config = dict(
    n_layer=13,
    d_model=448,
    n_head=7,
    n_kv_head=1,
    head_dim=64,
    d_mlp=1792,
    vocab_size=18373,
    activation='squared_relu',
    norm='layernorm',
    norm_place='pre',
    norm_eps=1e-05,
    positions='rope',
    rope_base=25900.0,
    rope_fraction=0.5,
    qk_norm=False,
    attn_scale=0.125,
    bias='all',
    tie_embeddings=False,
    parallel_block=False,
    init='normal',
    init_std_qkv=0.037,
    init_std_o=0.0,
    init_std_up=0.037,
    init_std_down=0.0,
    optimizer='muon_variant',
    lr=0.0046,
    lr_mult_o=3.0,
    beta1=0.93,
    lr_head=0.00441,
    grad_clip=1.0,
    warmup_steps=200,
    schedule='wsd',
    decay_fraction=0.597,
    decay_shape='linear',
    final_lr_fraction=0.02,
    batch_tokens=32768,
    seq_len=1024,
    doc_mask=True,
    train_tokens=440400000,
    steps=13440,
    dataset='wikipedia_en',
)
MLP neurons of a small language model. Each row is named by its layer, matrix (up: input weights) and neuron, and shows model dimensions 80-207. Each number is 128 + 32 x the weight over its row's rms, rounded and kept within 0 to 255.
Before each neuron's rows, "fires on" lists the tokens most often at its 100 highest values on Wikipedia text that the model never trained on.

fires on: "-"
L2.up458 [135 207 190 132  84 155 131 136 161  95 148 115 147  89 129 142 129 139 195 128 146 136 151  88 174 111 158 122  98 191   0 127 128 148 106 148  73 147 129 129 168 132 127 115 103 148  95 168 115 132 116 187 145 110 113 183 123 134 132 154 152 117 153 140  80 121 154 127 149  92  53 128 152 212 129 119 140 150 155  62 184 135 136 106  78 126  86 152 145 157 156 113 151 137 153 139 119 149 173 127 176 178 164 165 187 147 103 109 127 122 185 126 115 121 154 162 111 159 173 157  76  99 117 126 118 148 137 140]

fires on: " by", " to", " By", "By", "z"
L6.up647 [124 162 103  84 154 111 139 184 136 139 167 175 143  68 114 135 112 151 181 161 119 104 177  81 136 181 125 169 139 139 110 122  77 147 122 157  85 133 144 117 118  96 101 171 113 146 127 175 135 172 120 187 150  92 121  94 110 129 145  71 143 159 146 160  31 125 138 155 156 108 103 107 163  88 111  74 105 134 105 132 178 127 109 111 117 132 156 137 208  79 162 107 177 115 121  79 140 132 167 148 131  89 127 135 108  98  90 157 124 132 111 133 151 104  94 184 154  80  63  88 124  97 135  84 118 114 181 139]

fires on: "-", "0", "1", ",", ".", " born"
L6.up845 [ 41  90  99 127  94 134 104 120 168 165 128  51 157 127 118 137 107 117 151 127 108 100 119 114 141 103 152 209 173 182 121 107 175 138 124 113  89 122 185 111 164 161  87  75  50 114 173  89 160  89 146 126 185 129 103 116 159 125 125 119 148 112 104  73 105  71 123 133  95 141  59  46 116 174 101  95 114 127 159  98  93 135 136 156 135 115 139 136  87  95 151 162 135 136 129 127 151 136 159 127 155  70  95 191 115 158  91 133 160 153 172 145 198 111  55 101 112 105 214 124 164  99 156 163 110  65  91 174]

fires on: " |", " ", "==", ";"
L6.up116 [108 185 125 122 129 149 121 160 194 123 128 152 144 127 185 118  94 115  75  94 105 115  88 154 211 100 124 131 126 117 125 137 145  99  85 121  93 185 133 162 128 123 105  60 110 186 100 118 138 168  81 101 151  85 164 110 136 144 132 182 112 107 155  67 151  75 136 110 113 131 135 158  81 130 122 150 101 116 135 102  98 135 100 142 100 179 156 102 142 129  85 166 124 145 164  72 122 153 124 206 154 158 130 115 148  58  97  89 130 114 158 156 109  92 116  99 143  96 119 136  90 131 122 153 122 189 158 139]

fires on: "9", "0"
L2.up382 [ 53  80 126  70  59 152 182 143 127 106 126 122 161 118 103 113 188 120 131  80 156 153  74 167 179 153 100 161 146 149 103 115 159 162 128 204 117  96 163 152  68 112  64  90 185 100 119  96 129 132 140 111  77 146 147 166 133 140  97 178  81 161 135 153 150 166 138 117 170 131  92 132  93 106 156 138 167 102 168  80 125 132 134  93 116 141 115 150  84 149  96 131  87 152 126 124 130  99 126 135 136  64 156 118 182 184 142 136 146  94  84 145 165 118 160 123 183 160  73 112 155 149  87 146 127  93 134  98]

fires on: "-", "2"
L6.up566 [116 134  97 136 115 116 173 133 151 154  84 128 122 107 117 177 190 161 174 107  82 133 128  88 170 167 140  99 132 151  72 133 105 134 148 112  68  99 136  98 162 169  93  99  84 190 130 187 186 151 105 153 100 130  95 178  99 105 142 159 155 115  97 178 120 141 145  64 108  73  55  47 164 148 149 108 123 126 150 134 130 119 148 129 146 112  92 108 140 109 121 154 124 118  72 174 125 129  99  91 146 153 152 212 143 117 110 105 119 137 109 103 129 169 125 130 146 116 135  91 136 118 115 128 215 140 111  81]

fires on: "|", "-", ":"
L5.up1106 [117 162 147 176 145 125 144 115 162 117 130 123 168 119 160 162 142 121 130  96 137 155 125 130 123  62 125 193 119 131 132  82  87 100 118 159 117 189 141  85 149 140 132  61  94  99  84  94 111  66  46 162 166 135  35  93  85  96 134 161 139 174 119 129 166 118 127 130 108 150 113 101 155 131 113 171  90 101 115 134  73  94 111 128 101 211  81 180  98 137 137 158 132 123 127 179 116 200 166 134 157  92 107 130 157 180 125 146  87 176 195 173 113 131 123 103 145 122 147  88 122  99 140 162 141 174 138  95]

fires on: " the", " of", "0", " a", ",", " for"
L6.up582 [108 109 115 122 129 125 134  82 138  74  78  73 165 114 117 105 114 119 155 150 172  94 112 143 105 120 125 178 119 164  85 160  58  87 122 116  87 132 154 113 139 191 121 147 157 104  91 140 104 166 156 172 131 121 100 144 132  99 132 162  82 190 159 110 111  74 170  98  65 133 151  99 107 154 164 164  96 167 139 145  72 106 139  97 166 126 170 156 148 128 118 169  86 119 126 122 100  88 176 139 129 137 158 154 103 162 116 110 136 153  68 137 150 127 138 151  98 125  74 195 109  97 124 171  81 151 107 112]

fires on: " |"
L6.up642 [141 131 136 138 125 161 156 154  87 130 128 138 119  93 148 164 177 127 103 141 123 132 114 185 144 144 131 131 124 148 111 129 110 143 178 131  93 108 170 112 127  88 103 136 146 106 151 147 171 146 146 117  93 109 150 145 133 101  98 116 162 102 125 113 167 147  35 126 115 140 118 100 102 151  99 146  80 102 110 100  84  89 148 161 208 130 106 131 127 105 118 137 123 149 143 153 206 108  74 173 180 139  77 102 138 191 109 127 202 118  90  91 102 167  85  64 132 137  85  93  76 193 144 105 149 189 122  67]

fires on: "\n", " |", "."
L5.up1705 [109 127 125 106 135 126 157 123 123 156 151 147 168 190 141 157 139 130 131 130  70 116 108  83  98 139 114 127 128 118 160 158 111 161 153 128 159  89 143 162 111 124  97 103 144 173 157 159 204 137 104 126 132 153 134 119 123  80 104  98 124 108 111 160 147 211  94  81 107 125  70 154 186 115 123 103 163 190 147 110  91  86 143 119 189 135  99 173 114  69 101 178 118 166  59 112 138 151 124 201 116 125  77 174 147 127  90 160 152 133 122 123  81 119 123 102 133 117 131 109 125 182 143 116 155 109 133 124]

fires on: "9"
L2.up10 [128 152 131  75 140 127 171 159 123  82 134  85 147 135 147 163 151 143 103 108 171 163  96 141 173  97 110 173 127 195 154 164 139  82 114 205 205 146 122  69  83 102 118 107 123 131 137 143  68 100 157 133 153 129 168 113 118  74  89 138 132 137  98 122 111 128  93 146 201 132 140 108 104 160 134 167 156 145 133  64 139  82 102 133  94 116  84 126  99 112 123 106  98 109 157  38 141 133 163 149 126  78 184 148 128 184 101 144 151  94 115 115 121 134 130  98 120 155 111 122  83  97 152 145 129  93 158 138]

fires on: " that", " the", "-", " of", " Sal", "per"
L6.up1345 [108 109 111 153 165 117 141 143 127 136 162  87 136  70 177 122  73 156 170 118 154 128 118 109 161 160  45 114 118 127 105 112 113 138 115 160  80 157 107 147 117 140  64 152  84 156 126 144 149 120 146 155 133 140 146 147 118  89 138 129 114 119 166 137 137 131 122 129 145 166 103 147 117 109 198  81  88 155 103 132 104  95  82 119 120 117 141 130 182 101  96 101 139  55 119 115 156 137 168  14 160  98 207 174 106 149  99 130 143 114 238 162 114 155 134 129 134 140 163 144  86  72 110 101 132 142 102 105]

fires on: " (", " who", " ", " |", "'", "–"
L6.up190 [ 79  88  65 126 116 115 117 120 122 122 166 143 159  86 123 121 105 126  85 114  82  86  83  92 117 112 127  98 217 114 113 113 124 140 145 142 104 107 156  79 168  99 108 124  79 156 109 117  74 147 119 129 135 107  67 123 148 138 138 174  86 137 120 152 193 174 160 132 118 160 123 100  34 117 119  75  95 176 129 125 193 134 131 129 117 141  96 169 157 112 128 152 100 164  65 106  44 143 116 186 142 167 125  99 137 112 137 136 138  95 153 118 155 167  87 130 101 149 157 131 134 120 158  90 178 118 124 119]

fires on: "-", ".,"
L5.up316 [ 97 104 118 147  77 104 113 146 142 133 147  98 133 124 159 186 139  87  89 180 112 102 130 113 170 150 118 147 165  94 139 117 140  76  99  92 170 109 171 112 156 153 131  61 119 138 115 106 142 107 104 152 177 133 130 107  86 113 121 109 153 162  98 152 144 133 122 109  80  85  78  62 172 151  89 142  86 140 112 101 150 110 111 147 169 154 143 129  61  94 198 114 148 127 153 166 148 189 161 122 106 136 107 154 161 116 161 154 102  95 117 160 110 109  98 147 115 169 123 110 140 186 157 137 126 156 158 131]

fires on: " |", " ", ";", "2", ":", "4"
L5.up361 [ 99 163 112 118 140 129 131 155  98 123 153 131 158 173 181  58 113 138  56  98  97 115  58  98 122 116 146  97  98 138  98  97  91 104 135 161  78 121 123 115 105 163  94 122 121 143 140 142 120  98 131 145 158 131  73 118  82 105 115 154 171 128 190 145 206 124 109 110 156 107 107 166  88 121 133 122 137 137 168 155 171  90 111 123 131 127 149 115 151 118 106 136 100 135 210 102 143 139  85 241 139 129 108  79 149 138 165 151 138 126  80 172  75 107  99 148 106 127  79 115 109 121  84 193  89 164 147 128]

fires on: ".", ",", "'", " the"
L6.up262 [172  64 121 127 150 163 107  72 124  76 131 122 157 119 164  66 137 152 178 146 109 123 121 144 106 103 109 148 112 140 124 111 117 102 109 172 149 114 114 172 112 140 156 155 175  98  98 153 136  96 146 168 118 180 102 175  74 163 150  86  97 205 133 153 125  87 155 164 144 148 150 115 134 143 113  74 190 122 168 137 151  96  98  97 157 153 162 143 132  86 157 128 121 129  74 133  78  48 131 135 153 136 119 166 138 140 115 143 128 142 122 140 172 159  91 109 106 137 183 144  87 158 115 140 202 144 135 113]

fires on: " Gu", "í", "-", "ino", "o"
L6.up12 [145 144  81 195 143  95 151 159  95 113  75 187 147  97 126  83 103 146 144  80  99 206  81  53 170 111 136 117  94 122 143 128 133  59 126  51  90 170 151  48  95 168 154 147 145 168 129 178  85 191  89 143 119 115 141  95 148 129 151 154 150 146 117 175 140 144 111  53  88 137 127 137  88 165 127 144 133  83 151 112 146 160  98 109 153 138 140  81 146  91 152 115 168  93  84 135 158 127  87 132 144 112 153 176 176  98 142 107 140  89  27  91 146 177 142 174 120 132 141 166  94 109  71 134 112 126 166 114]

fires on: " the", "-", "s", " War", " "
L6.up1754 [144 139 109 139 125 120 129  29 180 219 180  91 115 163 150 106 134  85 170 124 112  78  72 130 145 149 119 173  92 115  87  96 143 186 180  98  89  93 150  61 201 144 111 135 154  81  90 123 152 202 138 140 125 129 212 132 134  89 139 174 117 160 141 144 120 167 106 177 117 127  59 111 140 145 173 112  92 171 129  92 157 116 150 201 105 125 129  83 133 102  89 121 129  82 121 140 154 122 155  13 133 140 199 138 115 128 125 137 185 117 160 147 117 148  86 157 113 142  93 156 105 120 170  67 107 157 119 101]

fires on: " by", " By", " of", "By", "."
L6.up529 [145 133 111  90 153 126 115 185  96 152 158 118 203  95  73 142  99  78 105 149 121 128 211 191 194 108 143 133 182 105 158 141  81 124 147 189  80 139 126 163 106  99 117 151 114 175 143 142  76 127  28 161 163  90 133 179  52 131 164 124 160 147 170 106  91 138  98 125 130 109 126 138 137 118  71 135 145 123 115 127 199 121 137 107  87 119  96 152 145 143  67 103 125 148 100  77 119 129 112 137 166  76  89 154 168 108 101  53 109 154 133 159 150 161  98 129  96 140  91 140 130  91 156  88  94 162 204 129]

fires on: "-", "on", "is", "ok", "c"
L6.up1457 [177  81 118  87 147 100 145 162 146 138 132  65 161  70 126 148 114 192 181  82 114 101 142 182 108 134 109  94 124 133 105  87  84 108 144 126 120 129 154  47 194 117 141 161 138 101 113 175 119 200  94  68 142 103 113 182  80 119 131 150 183 160 114 141 136 128 139 135  92  99 134  92 193 156  90 140 112 123 117 140 156 143  59 119 128 104  87 106 151 137 144  58 171 155 131 132 155 101 161 119  96 154 116 157 183 124 147 126 127 120 157 108 118 160 115 172 173 136 100 102  77 111  74 144 182 116 175  93]

fires on: " |", "\n", ")", "/", "=="
L6.up639 [109 127 100 125 133  91 121 152 158 181 149 173 167 114 140 115  82 148 104  55 155 119 132 121 168 118 181 116 114  96  85 101 151 111 135 107 121 101 166 168  74 151 126  97 162  56 137  75 134 178 131 108 156 128 158 129 160 122 147 122  77 183 175  71 173 147 147  83 143  94 108  97  96 122 117 121 155 153  84 122  97 106  67  98 115 120 178 144 129 111 112 127  90 122 127  72 135  83 112 153 117 173 124 139 130  85  67 133 147 200 149 134 138 118 111 133 142 133  98 153  76 135 137 188 125 155 159 146]

fires on: ",", " and", " ("
L6.up1146 [161  84 127 121 138 182 135 106 165 172 102 146  86  72 136 135 189 101  97 177 131  70 166  75  78 140 111 175 165 108 139 102 140 179 107 151 162 136 131 136 165 151 159 111  50 131  30 115 113 142 124  89 168 121  88 143 121 140  90 177 158 153 158 162 118 139 148 128 133 139  79 106 150 205  98 106 143 117 144 126 145  99 157 141  98 139 119 158 123 146 153 175 136 135 117  85  56 106  67 179 133 123 132  70 167 143 135 169 158 162 130 129 130 120 111 117 111 108 171 147 162 120 143 146 101 190 152 120]